{"n_layer": 16, "d_model": 160, "n_head": 4, "n_kv_head": 1, "head_dim": 32, "d_mlp": 640, "vocab_size": 32000, "activation": "silu", "norm": "layernorm", "norm_place": "pre", "norm_eps": 1e-05, "positions": "rope", "rope_base": 10000.0, "rope_fraction": 1.0, "qk_norm": false, "attn_scale": 0.177, "bias": "none", "tie_embeddings": true, "parallel_block": true, "init": "uniform", "init_std_qkv": 0.0333, "init_std_o": 0.00658, "init_std_up": 0.0333, "init_std_down": 0.00294, "optimizer": "adamw", "lr": 0.0018, "lr_mult_up": 0.951, "beta1": 0.95, "beta2": 0.99, "lr_head": 0.0053, "grad_clip": 1.0, "warmup_steps": 596, "schedule": "wsd", "decay_fraction": 1.0, "decay_shape": "linear", "final_lr_fraction": 0.0, "batch_tokens": [16384, 32768, 49152], "seq_len": 1024, "doc_mask": true, "z_loss": 1e-05, "train_tokens": 183500000, "steps": 5937, "dataset": "wikipedia_en"}
MLP neurons of a small language model. Each row is named by its layer, matrix (up: input weights; down: output weights) and neuron, and shows model dimensions 0-159. Each number is 500 + 50 x the weight over its row's rms, rounded and kept within 0 to 999. Numbers have three digits each.
Before each neuron's rows, "fires after" lists the tokens most often just before its 100 highest values on Wikipedia text that the model never trained on.

fires after: "\n", ",", " was"
L6.up371:518609514475623524452614487584448542501548532566490475395477480603457502539521456526469512506545520556587501560550437526458432514535519514511523443487489492635611453461521559486514532423592522508537473493505537532453500627458516483549566522515476487523436445533470551487550489469578571453529468536499443553533519507497533447487396530548536503511483426500508472521405424546479551417491545566542537499524587443473422498446487473538514491582418445484503545518504472515515546574373394
L6.down371:444441519566505542458527508568494489563480488421512464552496472454466524492424475488417570515437486500372483594548503574603592496427446505601452451459479511510484623475478506444434489523567461485424544515452561462466532493530518554567475518580534468476434515484553500643506467534516517472542454552480547474456530565507451477508513465504484463560510523562458418461655520481562514529516574414482444493512485490447449387497373507589500495530511438455569523566442487529532493467583518

fires after: "\n", " in", "."
L6.up215:538506513506598463556553494452423523528480428488537552522482519479484549518423487532544397454517531462532480515504491447499559466455412511472526481561468424501462499457496538429438544442494461473479418527525489568488526538422482539488588479446471487530537416493510517537515451381481445465454422490505555525533547506465538534492403565558501559376465495590485533558474597443515500646489342580531588591445487478559561547468543514573501518440451468446492475623457538495522475446540445
L6.down215:536531530546435442632518518480473473496431527499497611471498483486461442563552547520485575408531566469496585473500538492564465519516570555468450461488587557373521371535558467445533509521526404518525572500436545555470454524533473502468522509475518525485497441573476510462599475486571481479447541492484473482503443455455519458503453517477475514532428558436453483562603482565672464367441509487509497462597435462485480499504367470488453573494529502536523457472523526490424553509510562

fires after: "\n"
L13.up238:523484516489519503546462526508465443411531615464573556410458553493489422568559384548458551467538547518453474555472545533543563552537498377560511461567501445548447507584458387487485422595457569454555472365513449600454464513409468594542502483461514534499553460546480473467521441529523493393404443483486543491499478552477568508450459516464586546516462546519503519505531501476411518529518530471504567464493525502498552464443563540605437409480464463453560458504464560520501505436535529
L13.down238:455404492568475540491475620477494514515516575466562520603492520481414542425477372477516526521473467634402459495465533493505427403546468469465562512502625611538461382452550411503495462465476470518472555487527554550503530486586577497516570511513507613501529572530516497449594577488484485481477515485511338463550385485490543485476501438491470528531530481546468524524559569447527487530536475487435451507522507565472541517451514486533511525481455473530523405436446522492492439496488556

fires after: " |", " Azerbaijan", "is"
L12.up82:478460462554446464480589472475476426506517482644478509499508457516480531532481542480425479456573568488551535492628541454533531454473540520472495548511464543502500531559492573556464494607472512527469504447469523478543496586469472520501530319495513496500520504417523546479402462479628440459514532451463536354442470481494508484450445540458614486450469565539548622520449449516515498526531565523466505526522493459543424523555430522525473412484387523600502499530507440521477579419500460
L12.down82:540507553492495438466455479504554598426473491455504452495478537502545462479495432527524547489503614485572448553476494486484561639537408451543484427519561496459467448439515446457487504464542560465549533520465449481535428428422468515542448549555505498474414550616516391557448496469508565524525512520557497468594453600509441496496579424491480528494457465443520428369494485525463498548590480504452446418470533484517595459511587508470443561464596469448482526484474559464552433589561573

fires after: " is", ",", " |", " was", "),"
L12.up9:517529492507521476553556531435462517543600439505592562479439433636487482544447529478493456511505624423560523566508455428433460454486452456515440427483563492505451528521503490458507427594534519464404445491445462520464471610439515615507517405419448497507550487406511548481416510507486535510492483463531497436534517623552592440448518492509509510447542536565432479540399516477509425505539512599577511591523556450515486509512487505447469554535519454486478513545464482495522405422434447
L12.down9:416558534558447509432495479487506499440525487412538546496556495468574458432423509546434495538489526470474511627485587471490657423528541468458476555473487542549453508451486493555453594504435475557496512467502473591537476427599490456519543580547513476386522458429395399599493363507449490566468461540467420472547441511561503492480555494432525542526506518552494517480531476414502477472471456485483521487501539520538536471515603500487583518437527506545458521468494462447416602501583472

fires after: ",", " the", " written", "ed", " a"
L6.up280:530594553483552578480583489512472517539440495479498576483465508457526466557544612491468457423489504586594566502565425511473434470511499537545508538525474513563656489521480509519526478474426535426469429430532554546504534453441423489557548498551424477546366557483426423474545516502489504389500469538551479528464535590559409426483496605496561548424508463502494442579428515475510503566513536481509494499469513433486527459501547536471472432555498527497511508430653534553510559423501514
L6.down280:410483469602502499442488418547514415567485566525452563562484475456460538537445647440582539636409566562420481602484480488483550522417460490469432473457563539480518409483522448443431509523603535457539506468458517423501570478458479544426392538488424528463518414484567476607518596605535503464486456555441532480466493493436541464533538484440443532515508518549480484531509488552579527518518531553487521457489567538488484525535464540574494528511414509510583508518516537532543530508503478

fires after: "\n", "."
L6.up492:474560484386586525504586465417498508492598538398425577541517473487453458456478510533510439589521514516496536531551432476477508427547537535495491462479370531509437483512421556540558528502553572556503496495443508517532489493537459448557554489482461498518546549520457426369511512464561498416431491449510529606518441505504480568472459447473459506465461471516481467447370449477444579441439523507498542460559485508488518405477408508466502475458542538469437526541448563484535686517434462
L6.down492:476480438609365564555445504530494504482504554512463500460532493486470435511438433460479531457557496486382506557511455572575531501503456447521486474477561603522551415501523495501462538470541442542559474397476474542529536492458469568533536509551475501510467679557558558507467528461526478543509563405514454537389489550496484500481511509422454458524430473425392498496455453534585516487473503492505516484530506445479513568444377469440494452485517407376533537475561623473486520574491506

fires after: " the", " his", "In"
L3.up82:411535423485465457456403569492542521531454583542462519516455532469548498527547528505436448547451437600566547470513397493533525555440482513493525497437495642536539556471495533590546504462515541416435477520491429551463532517457438510574473492395521498518464537573429384490586511560510478493578490527523526595476517507559549471500541543569499499343479468506409501505530510478530461540498467488534482485565526594431611511419403473472454569457541502544506456535513464460505583529440462
L3.down82:547410467480512387404482470520482459414533528504543495476451484499503574523464505463498505483593507521465523553403600579476417531408534469551463547534600492545495461511601512472438500448480528469440463574598453455574499516567557619405509510463476507438483422472503558428526508523561558504609418534540520541501470476528522488538530591515455522563457476478517546580517488442419410414496466461560522589499526462505481528589515483455536508510490417495522487429556515428458508464389493

fires after: " |", "\n", " \"", ";", " "
L7.up364:528470517529483513534570402505481549473522490544475494516459466556525516547486618518528473553567467393412590428525521470495416508396547585446447490528573420423519520521525623550434487482471587492491477521449520506515515474474475516460522355489546638486522433488545485498538543459495520531514510425469449455492557456467503518521489500459481544521343460512448507546497450473551453458506523487620608506601458459446503509499473526540516471449442425466521574585501454483547442447424451
L7.down364:579482532552531498454433604526414462506571601492551534565410499515539424642455509425525465504449513461481329506508499544506485548561501395566479551467443440602551432479394550403554532490516491555443512434524445507462495467514486592442511539425581491502537498456497504480437465515573556481446450462567523538483453563438539478447469542464498460485590521462574528554511485506540481555435489516564529582498521579516475472554437491470461466521538456510472443543410548544463480489508497

fires after: "\n", " in", "-", "|", " the", " until"
L13.up181:549489573443448551453579501508511462540438534457541521416475497345445496525515525520510484575513482509566548527488536455504557600466525472544505509505453399480543511522529437504490521428558477493459558535362513548543507481446526506480486452528471440612549457614585500419439437534468480538474415509499459490596499501553542560477456544456507471401405554501452532571517578516489513449536398472558564452434471520464514540509564419498592541550538516390482479548522478527564414492468571
L13.down181:432505494512421549434488481576517472430619445461515503475525547443476606604554486538438583525576490491533585518456412537478480498511594515485519525487446512402494471578478530527469450481492474438545417575498532500626476563578501479564440437508423615423521499566486515439490463495492492530563479504573622503481532485499414518551540495470468484582464471454483448492523417528525458445451466455358477526493444443583569461494449526525536497492514546462554542459484523475522536495507621

fires after: " |", "|"
L13.up289:551527518461551535438553414503542475491490431390520540573576439518543573472507581486437450466528511503498404480503484527397416417483539535478518524552439451465434577532397519516531539520514477500518523560471480610447476600390476573553498458495519450561473500556490479415497437492544501535549498590502448510484496485457512568489467566407485508470520538525465504482470522501515578581465523535491510423496538445690429507446452525409567568562541477486511553557424463560457520559538494
L13.down289:460397541587445519365417491435506518497499506537547463470407518492508472443584484442544533497469454518497578454417478583523627503576469513540534505487545614526489413447564492547512521505560538536486527471479525509435474557628483549521480518526518501452549503388485519500598544504412556477446556479473454442451533502473501506450540485550474504526512518551424439483544500445536510474463474463507564516550393591382546491513582479527524504463479495432547489406616510588547495438448488

fires after: "|", "==", " the", ",", " |", "==="
L13.up173:510490501474527531551461506542461420415490561515547512498401457424491483582470496574532461401433491444568469487429580534484541589564523476517483399522475507468436487509516478494539495432482520494515521546450540549508445567457487605542485591422508428464424502518497518573534416570472488476493475505489467501615456496410541450561504551447488557543477483509487418519492579438505517547452509482535554511516545504542595494457516506486525391612494490393530498504311542464503583458576564
L13.down173:500467398580519479395539548471454505494479508443555491609594429577475585442551459394515467462566328500494641494507518434527537524585420539553506497461488508530488347490533522521477500567512500468533547434449573511567497506504488476526504465511499524529498564504551493467462548474485469537469533492387603524486429421468463562432526453478466503503507527465481444475555462567528443444547532459598404502531543519474511463506488513588528583466462548475518446543517498573451532512452513

fires after: "\n", ","
L3.up62:534493499513409448449504522560523526526547470520516543528457545551537469538480434478508487470391440579448517492499479518483474466451465531593534503579475476594636510530516483313448448406425507434493492484455493523656504515448548441489486504552533546504451368591455428485468470485456504444540513536472497453467498499387514473490569424533481516535478530506463575466462521518547430552505474595525515390536486449523479529506526540504402491545456491474441410441523424524411488529509538
L3.down62:552483458570533462467492504498503435501468540439474515604474511449410543535473544512450509552437521475469482413567579563405435529366483471595486464506585513345518465442426533401481477436595486475469465514555527472519575482511536565486473447484392486492449467507515477403522511581536507423562546563528523545503507539542461526623522544531561570457573465520503516432413592463530480559468576532492493521506499477526503437507553509479525446526483548614486455516434477562546494563460463

fires after: "\n", ".", " |", ":", " Released"
L6.up130:626545523455524587501555432473488514453503501540464514490550542398559553480529522459472467494457485497544436549541552483548530542429530461568487468510602478496486510559447506510416513536495460552581457450509491574469462460484503502503529519550435516584512419544534500430406519485426472498352438561347505487451527546562527546418488516441543463433498569485524560498410594560418522488454423572605453540478493504525495503516461462551563529443564430448425565569463498514480557445504553
L6.down130:549541518529520479433574508454434547494449478436514523553523460609492573489569558457472441432553570571500601486564376461597492532572493492535459468408533521496489569499459516466561525514555504472468451504567499518529485449506431503557533550480520439496525470451533506484452502518590508499533600422541472496417514569538512580442494538431576452456497491552413546444495587493507514497413528451557461458487382420501486570519471479565381533599416479529438616492480452504517436557504498

fires after: " a", "W", "E", " Preced"
L9.up2:541501437514503566454469495586378565554511540488452457411437501497510483447525468535556468503542445480454518462477516568484449496424532473437467388411491502478583471499555543525532492426471400428433520420507531495502567557430538571483472498511448426495506438543478491529522495517545569525489401581546465497529567559505506470432545538517512477392543536522495516493496396524541598460570508432495506506386488554512518505410539560522505444521520490489409460486433470441562676494424436
L9.down2:527490555469545393580522437491498452460443492469543590579485513514540577532525643465445537439505514558463472590484470513435539543585466547465525473462530464537479360466359480438548508445461551576560387548499545529507482449532541525611480431507496572529495484502468446494421473480508474498528543549568470559463539520443528428484464485552438537479417508524534462470548489380417373510466491519526585569495508491496509498516469496504487524518564469472548589470513551549533416559554516

fires after: "\n"
L13.up299:467531485491480411579549516453512419396544458575508515516428597386548463507492454491520541435474512521558499505449500457509543554569584559542509501503480489590490546471422447526485515573462517503474532543450492481470502496434492538561505520471486504494472426541492521554462480456526641477456386456501451406540453602531622482464440568528600577445460406542511500530496556516420441440500478522444471484501493456460559506536525462564445346474506497449556469508534496448552463424563583
L13.down299:448482490537546467514472544433518512492420520521497470545467505494406489549494369527554555475532513467501446399409530533527586506535529449577527480512481521526489382432547407495574511511527480502513513539478569443597480410594597550521458456600597557418472476558473507530584485569496481542538446544535465481536416417422532476408485571529557502524573478433494539506631530517517492454528478475409418470556530548483478451519499478621466538432500493426478445496506554536489501492442480

fires after: " |", "\n", " "
L13.up87:550478517445444487536481470464520528573535526543395520463435540433540378577445515575496416585497403416449587431462541408590451529455587590451538537508448473485554530524443517505440549509513566461474446465442504509466466485453493520507493471518472495502648490509543537473554495495494460485508511448511558480505605468456593570461545504495462563472515502473494419578501438434506456455488547465535496505576459491398572512485555482590568498487521407474504500501578420489622435466449497
L13.down87:488442545476485498371634471531454468537544510496551532565584484605482495519531480457501495452451536522511462495538480476430510513572450454539436549457467526517467431557515513494558504537423403561510382516532504509483460486484492523317517506505464471548523527562528472422462493485514462528517532523520451483505515463554521505578518418574491444519508503519552522488530479472543450465554558455505525540460465534616396435499448573467514494598381603580457409561423612455486503517443468

fires after: "\n", " ("
L6.up577:477491462441503457546465498584489578520512489531518473476603541431490478470452480470536535470500485455469421445502521436523558504505534451506455517715474528538540502490502546420566535552472494564459414492523504598444524489472489519539489480483527499512518459494535477497462374473473426429459532499556590496641450479498483422447469519537563483434501555549516552535452455412545444511520480474598521596437582458597578478513551522467482456459535515438520490543407498470570448439435388
L6.down577:517484550473480501574510485501490460461429553429439505515429575519525483356566568495419587503512413547487538548472459517487493533519490600523493436428498549506509530480456404460513509471563467510505518575453538487464483611497504542489552525581436478499473435518478501488529543483491482532447552476427371512512479567509581561575495569537474466545499478370475533551442531546523517455420496521479536483549411467455511460475512426556374573494510594485513483372502555489515468491614617

fires after: "\n"
L9.up102:532544472399475460479545454501441448444451556480530533434519592552487454465489526558537586494562502500481466418571506561574530407549627529465522527533559476493531500563444486497529570486494514506508423475487520533485468515486466559441521483501456551532437496484531516535458443415555391510440529493535503391519542452447527426400498575554573481557523548444440557522505545424483578495366548503482492494526519447632495368485568535561433450480437545546505514610447501484476489426531510
L9.down102:578492495544499530545492489465543548548606532470522456480455402375555586564524520530520425454425444523553568495536503514403471543454474517581474474469545466496442450498538552468382524453567525464525552549497460505523433516509489506576504482475499465463457471590544469426481560534450559535549499539492529607540532445594388576606511433386429477491464491459488446519555505596519443491569526456540507505465469395485508603526526379496569527526542515428483448474468467453536478531461508

fires after: "\n"
L6.up408:479488507499541599470460481545439524512635527543496539493433515528443497437506453538512443505574530478448476509538479542449453436524476472496527464479518494522496540596561497466475482486422560585577540473422495539481504546441567468529616535535552378510462555517501489527489548580610552479458418487532426473503520467428492456498477454461476518479526478489433492663446480552494463382384473545467499483475446485565456488523531589535494521548511502433387511534396458381453547540418485
L6.down408:515552536513475528459536580517498471546530415493561528622493474521549410470450427495433530506483472525395589513547496517461567452445477544525586489515401485553496630432432463491440532514600535472576495453491518476464544501494496453569467431539519530470570451563424479603439424588393416552515532538547475490467514556575494475460498534527423537554450530545450496470629529434561468542496508439463530485520488499446502479451389523475528454382537501545531437470517532549436456510515526

fires after: " |"
L9.up121:512397511531449477499529493552443486508551550591526496448491425433452449589498518533504476497568602472572542552468559469492549515490550493555485567520577507526532540444514452469526480517483499478483545492473460460500516653488420556459571448429386604527502499484548521491355456417632446468568517541526424497570473493519525461490542402466484526526468448481481543482468607484468479507605512459464479521471495449554560384532441497454493493547468482531579527517482479504529461416550380
L9.down121:530545439427460523478502512484600559521475470425505487503523582551607577520462520466477515561492541503472370482503512428456490408521529419440561438541482463439525426559388510485529512433623540513435429503451483537472468425570527612510456551517465363461398522528505493560527480540437496532483480508516511470488553481462411520475498469503522502480501536546554394435553470521464535469495515472550480484532528547493532536482488541462391603491434548659514592510536527471490486492573528

fires after: "\n", "-", " |", " ("
L6.up125:464536551543509510462557535471479517575452530367491451513535424557530529417523534429576457465489505398518583444562468502450510503541433440571488508483409534476484500533463478540493504466374538468549483491500456438556487539443523453492548521555542496460459478484443568469498574491565507446482448558514475567549569543404513499535493483435427483513538591581492600499521484535537512481419568412580451508485508485616440553455488526566575466570553581500386530530456596457526599538513443
L6.down125:455493494499443570524482536521498408466427501530491549526522454509551408601452496483537467492568485486422466447523447533529541451490511517490508454436573503508532325434512407465463488469534502546543406400488534467579500557420514558483504470568480492580534455562463486497461509512484455544577581439499515500533443538545525547479487510495434489427481508502502506478569469452405448568547533450456602462494512524413564524517450464458483471401591563493577604497664567546498495458437526

fires after: "\n"
L9.up409:549559506508547566603537405445502541485527521452584568522493539431534476486521519426565485523513514454520516458450426491512560578509512497543485448493592460522389529525553520481472521517498431445455480486451513692479454510485560588505552506460475522484529383431572548487461484477458526402429449468413580481543538540496512467474477474389498512424480583511514607509467544486406546528502483483579479500501421461478566530520531466529559475371472406466510523489547472557431461465537437
L9.down409:578512445502514504544465589389437452512458430533459598512492520541405563454570475480554528441459446559550540408563565586529407504508544440477543515474468485499489412481578467493522558410529534526567489450567495482492460398559499553448403514505528455554567502549498536481517523474507520438472572477506408493495454538460497458495508490508557470573574472506454474525563539541544463449517494498606408424545514502400530484445388526572392449498576441537504539460477581521579489468459551

fires after: "\n", "==", " =="
L3.up107:565491465488614493557518549473536509594664483514485497527461482526662568494461521488481392472527476461479480457515486431452380436490462410483540538450462369480493605486442514471472528507543481510514444500541491592524531481423442607487500428415538435489555421480500535539573529418476564438512429522510559567455572436488563512493470504519453512489477484489503537464465437501476489505592521483555486545490444440499448430485487556528489433436454501511528520598502499586482475560553455
L3.down107:508547522523440409602466452440440532537452498574456510507550598516417447552449427454511457430517537502407493468501538503586461511535530561493394537526463493488472503501543500433540501536520513448402608470488437396635467534638583500545462483512516531563546467489453548466485532441612472441506525421496482465477463577446461436399544496520533454529495430487483513629513564483560462486468488545507446432459526523502508575564525470572527526474486545512491499481432602472487485512567469

fires after: "\n"
L4.up385:533470485562463617487505425553488466529480463446574469452558461550543455456477501496645527491581469446514535500544465480557471468501452515514538480514496519527450492552458517451463469576437427495486404367439481477599525565475491558506560479626508452480505548477587523480515566471510543512408432584554382501515459509453451458444513454449480485486507547526543472518530494497526446499549558467473522557392545470547534579571575573527493464573498547496386512533473409524474619530588475
L4.down385:468573425541550428492513556548470494511440470474525482556554496447395466590497628558489495497498492441422500550516531507433467486515469566495519454412526559556570416414382431399564508501562544474467435508469518503543499487562611480474456480544475478498457504523475450540432526542532512481474498458446534608446502539498467534448512525545532580586516541523537564373529546468535478516436511463531528474562545485429503492511503464541607443462449554547500662499519469533617451493553511

fires after: "\n", " |", " ", "|", " ISBN"
L11.up362:476425515457499483533589526537475569456551455511493471439426517499489432512280493566478439410546481413463568471373468385500622471466573528468558572549510496486526510517478502490490516426492562486498452523396492542487451512421458509509445534489500573535487449508558536564547362453491530482483507456528483470600484461478485513544547497496506590447480520520538493532504454486527466527403488523436585518499501569538557513510627519505492460495455489438550477542483472541575582477521553
L11.down362:526470518527503471409520465431477473545372470522494414549623554546514530455566585428539534588464512575497512470608477539482411537537475506488453483455492486549502342531464500535510466523493418497511470522525503524502535435490504490383536448494484538545494519472462510408474567481519465541505481533522435576436550423484602511507408541466468493519470570465543495554612536496536524400558512482665455506577449492463400464483456477576543532498529489553461554554470522467469496557455465

fires after: " (", "\n", "-", "ed", " Preced"
L11.up637:573518520480460637519496486501527526546483496490495510573369508493536496510539467481489477494464479411539618554420458543495569643498467509566471462461546497373482514414572518503422510448516524501458481483537551616514436487461519499613566471494501569492463482566550490463503485551495550494525434485402558601603535505533425518512487489353417490514548452494501471493497503527472502480522454519501521503452473486336456520472508461499603434486535456537560508459470522559444517550438515
L11.down637:470545476486499501476625504471538572459463470508599501419485532468395427375507516479449485465463585527505475492542470499528577471520465541476526325540532505536467537455436487509532524447500503551558601452469441486466451524546520505489494604566468501491419430531444498480426438511551491500530520527447511422508548441493402546482563574572562546644444545529474377503535463462520511427529500531468563457471504482490581517466572436551490516533520594436458549544486551414499494447517501

fires after: "\n"
L13.up263:546468462527543574539542563462502522452446554479549538417506479505587409507498457517536528497496527495598558477479530474546470516556425424536425504477551438515497510558380469537526528468462540469478465493553503519533382452511485525534508499419517561462579457497469451521517506483605513408438424478561506555561582580453525517405486445520504510508484547466464382517527570523519547590422471520537503470497450490478496394452527408598491343445578442426483489509505566478468443593535546
L13.down263:467504432605471462520538522474498501544500457500557503502512574547469538429516463465560555499352468562494482394468522609516527437468541528532495554517548564503504520521565484522472427506465469476488591513495535527482622529572591441522463487541599631471499399501512479437564485513456506536471530421540437382535421464503565479391536525527539515466533479499458497501635495481546472435503474451433510513512455565376502491520469519547454515494457483512574526407469558528551401439472475

fires after: "\n", "E", "W", " ="
L7.up382:556480451421518547500451468506467582483520445480481459539457471499514516501391557488493582446503479439494575459501517459527503515481538486533495464507534458505486432450518501575560474496507357407391499483547476427452437570547434478535526408477510535491551400516517572504515499528461496485562393486536499489471537588581446507476526618523535470538596536543497535357560423480496485537465512431442471563453477494430381507529484423481533471417464477541507488485493535670489472412488468
L7.down382:442517476554468513430596508382532519497524539531402421484498578544526526486580590495488499514467486468513441501474494554536461563559465524511509463441532430452493596509535486499539470591590524452558530562406440543481495499475587429465415535435454543391481543485452476493553546560517511531508464524471570497578507477387476588523480503438525449414528518522492443539493579414463507534516540468522510374503464601484502463536544539389473642564454539448474510479467457456548527492427509

fires after: "\n", " on", " and", "."
L13.up535:461489444446501389520543509526549443523413563490516443402504548502508437528474466496486489420594533547529503546481535446555559597533489622601605483516427527474391470476505502504490446519514517506501524524490491546479508439396499516545499469475455553498589534552483621547512486495509543411454426480461526450544438505460535496461448453443554572394408553459520470491478416644475436501471549485515529449547537421503572485500499486612478419552548511504527489504532448505531510467591581
L13.down535:516467561597481564421448515383518490579459548581518456515532570504465465493525453521445571472528511572453559549438534476427478455506594598504476483466542555479527520459583460498492484496432539536472567468530507506523477468645536508516479493534523527512461527579428491516529491549406444546500518478517441422519428438486466499481493450546456574514613437464544416505491473585497505530540554529408418523574560631408469538445476501554503496504476518449476474387376541523463453494474429

fires after: "\n", "."
L11.up54:458614431503456465517498399474508575512559414556496480512434577452448469554532458505543491514448544522530446455507448465427577604533566530527458544542486408500447498469468478484524477651609527519420480576517513532516498491513486477511561496457396502599482481480449535502539434489603489531485437410449504447695487512422498415482496543439510520443489471472539552474534525590495464426510481558535482451407546516413465496555493466594549517522508517532520473534515557507523529470510528
L11.down54:504443489464543514592482554476449545414513600453405488495540479493430473470459438593482451507475490480489498518398519510557525458478504417468590465400494485611514419497538528455479550482606602444509572441395469428494520551535498519540508528553572430413536481512492474505475591524499550554556507583631559518494470555527518554484592454508483405567517546474445431461520517499453470595504475491462418494556504506542559514450511522446430460434560526475496398457483485493545480506602506

fires after: "\n", "."
L6.up555:524492501498626510568593481439469548528543479535477543533515531476574472406518529454515493528514513509485456500536523444480477512418462416441531575511603494515501579505468540464411484478549414478480495469506452574519517458460524527518660489510454545491514337442495495415408552425565509526424350518469535523396542462509501528451484524444480465438407599460509474508438547527442487477610391539541471519503431488460512501481503583524539500462545452519502576566498503558515474475510509
L6.down555:514579450537459510455598496467403460591479519486417472509557536572432457499475534463514463388500515444434614518482550494553430569492599541518431496435539500530495565459460551464494560538478514494494423496625503486555484498528541379542485508477540481516542455472500522438553554490575554511518574410448413494412542538530553515457508597500539446509504430507363538517513586421511494482480535467470588509555429476502487576602484423545458495470452470531471561490512509468557504514398505

fires after: "\n"
L13.up362:487492483485544480549519493501371481420505540544516502438427589497466436587558528480516526521573501483565537451442570502502571637524527467548494448468503476504415498542509437456557441524500555561482522500421568520540465437458524592475487436409518530530489456516485559553497441535558581484457402430538548460547464562421505501446459495436531620505511498480476545498562545528467508453479453521577454408519474498448507525379457493634466388465512448418564476525497595582500478504510546
L13.down362:475496480628493484440427547443500524531453479568533478555495574486390442487502437465575550488421464560454489436464583515486450449552540535444484539535590514586498421454525513559516503483467489529517604450511535517486585425627564553451445520572520564550518467535439544481590503500460458482467535444530481489469439502427578456403518530516528499516522439454498487525642537389558487463504490471470438492549554614394490503496484487534488574451498487438483418447500603500499456463477503

fires after: "\n", " |", " 1"
L7.up346:584464507444574551547604461433504510620520487452512537508491529493480525469491510550500460419477423451520477504499507524505494503457462441409531461510539472478449526523472559543385537404474398484404389481519453641502573485471467564480532520497492483537420378497498493520512484497436446559443511504505497535554584467492507553491511573550447540518425561544504486588430540528484491452510412499538588483556435523489447468530510541556527476360484497498459619612502505477502564504525600
L7.down346:487482457480512466544543524449542528472489534508479552507482526523471535507486469413521532470530519497416515490586552503439456455443480661499539487498473580485493382395495532485525393457532478399567527549529465467537441489508540408494537561544517508606519516603518600476548577469510473476515564457491379427475436468454495519598533523448447510499529519457439472445543500519661528508500480561468495570577504548523462577414399541468495584575453529473463453473486518506429537487419500

fires after: "|", "W", "E", " According", "["
L9.up313:473539595477493513550465509596453483497458502543477506593506511451424538496488404445478426449511451537486563471546469537471434545449453499593428478465524473497506614469561459528515469387555527515542515486507568482449480556468558487452488500527541420506423485517473507557544519552482489535573473584564477420489527562437487542464566547462520381492520422462563534534518532466644516560556509488466529436494499602553483470448558567535456431517552555517540649469537470378584448493459485
L9.down313:558531576400537467487498459505472463520586530474471420544459600539536532552509504436447488501535493512506500503453466498491556434425481586453430588494504475446444324461520528630516472456532579504551449482540459440499473468457513426456458517496444521521528415483508468491528518558514569468529481525406465636517448522457569555567507474559514557448431531533467529513462476440479456491468499562458515521485558465443494613476469475446543600493467418563515610429544528588558430507482447

fires after: "\n", " moved"
L5.up586:475463505521306480515444581525514516482455479517526508539474493461592450483558498439577505416386479547439455467487539498541495492526489485545476513510502533458536433553519515361463512550420502407504564499512463488570528500508513570484460461487534520516431507506484467543515469406411477487499544510468538494448468519413531463513569468487492478420494547499446516554542645453545400590588464544466487451490463596499592573580515607493451496454534586486394512475549456494467485484580533
L5.down586:587601464474507472478553531436505483399455447389442469490451571524433476501467542577489445442468478519475510387469610461452485515454565554522620485453574519477470413575452599505615521514507466435504530493531404505485439494502517443475585520496472515418488473523473452378501533518552468473506475499491517533487477563519433502564476479524541543528601443459563520447435524473494504476517486512463507498472575435552498532490553526371595452464519578543420585478511469497586491524413491

fires after: " |", ",", " the", ";", "\n"
L13.up441:581462576506524491550537470523456406447558511574472519487474538451615418490456485628468455517521479436509551555469574416469569432396655470500470518529462487534438518612429415513397499465516411515499495450502514593535497538495487526438581452475456466494484497474474518509555501484476474499479465562515405546648487555512578523457543458468445549519537552485514511507469491457468367424467398513562506480508497524484510507507543447585498497449477472517473487511505466521472553474618505
L13.down441:396489522483411472371480543523514486480462490447526518488531512518466546498531475454558384470482563520523401453533474518492465454571455516567561474497414482442501464515525523356638459525497502539498442507484491470482480464573496512507368551546483520631521627521505482521448489460500457459575600506494562526489496464462424511464532534517526441547435556553500472450561449474539535560503548487475460490512512582567435419418486527474530546545462596540497425492491644532463465547461525

fires after: "\n", "."
L11.up584:532429447529623502598447452412402548453438477517590538388501502422456501602515545467556418513542568486471462510448593444500460467500520413478529451526526466556512551524415521423542515419531513475484530456538461482512540528481525594519478515460477515512558470474515544480414541465532464462500474472528602525488583525484422563494548500470510451468364472493413468541463526454428517466469447514644487462521467472461502476499514450569566474398512487439540470524499479586495495483584395
L11.down584:452487422448539494555519558496492522504482510564488514523468566508497444596443452445572551471546496520464528440467536519464450511506475487569550467453523518626439396491528459442546574507538470461489477477472440568418482389572524496431476482536487551438579442535462580514532524445541505500498516500552396423599519504420570562514514476504542576464553516511525450574604524497473427400542493452500432465584387569457494598475486487483424518477542458382490435445508559462566459552518554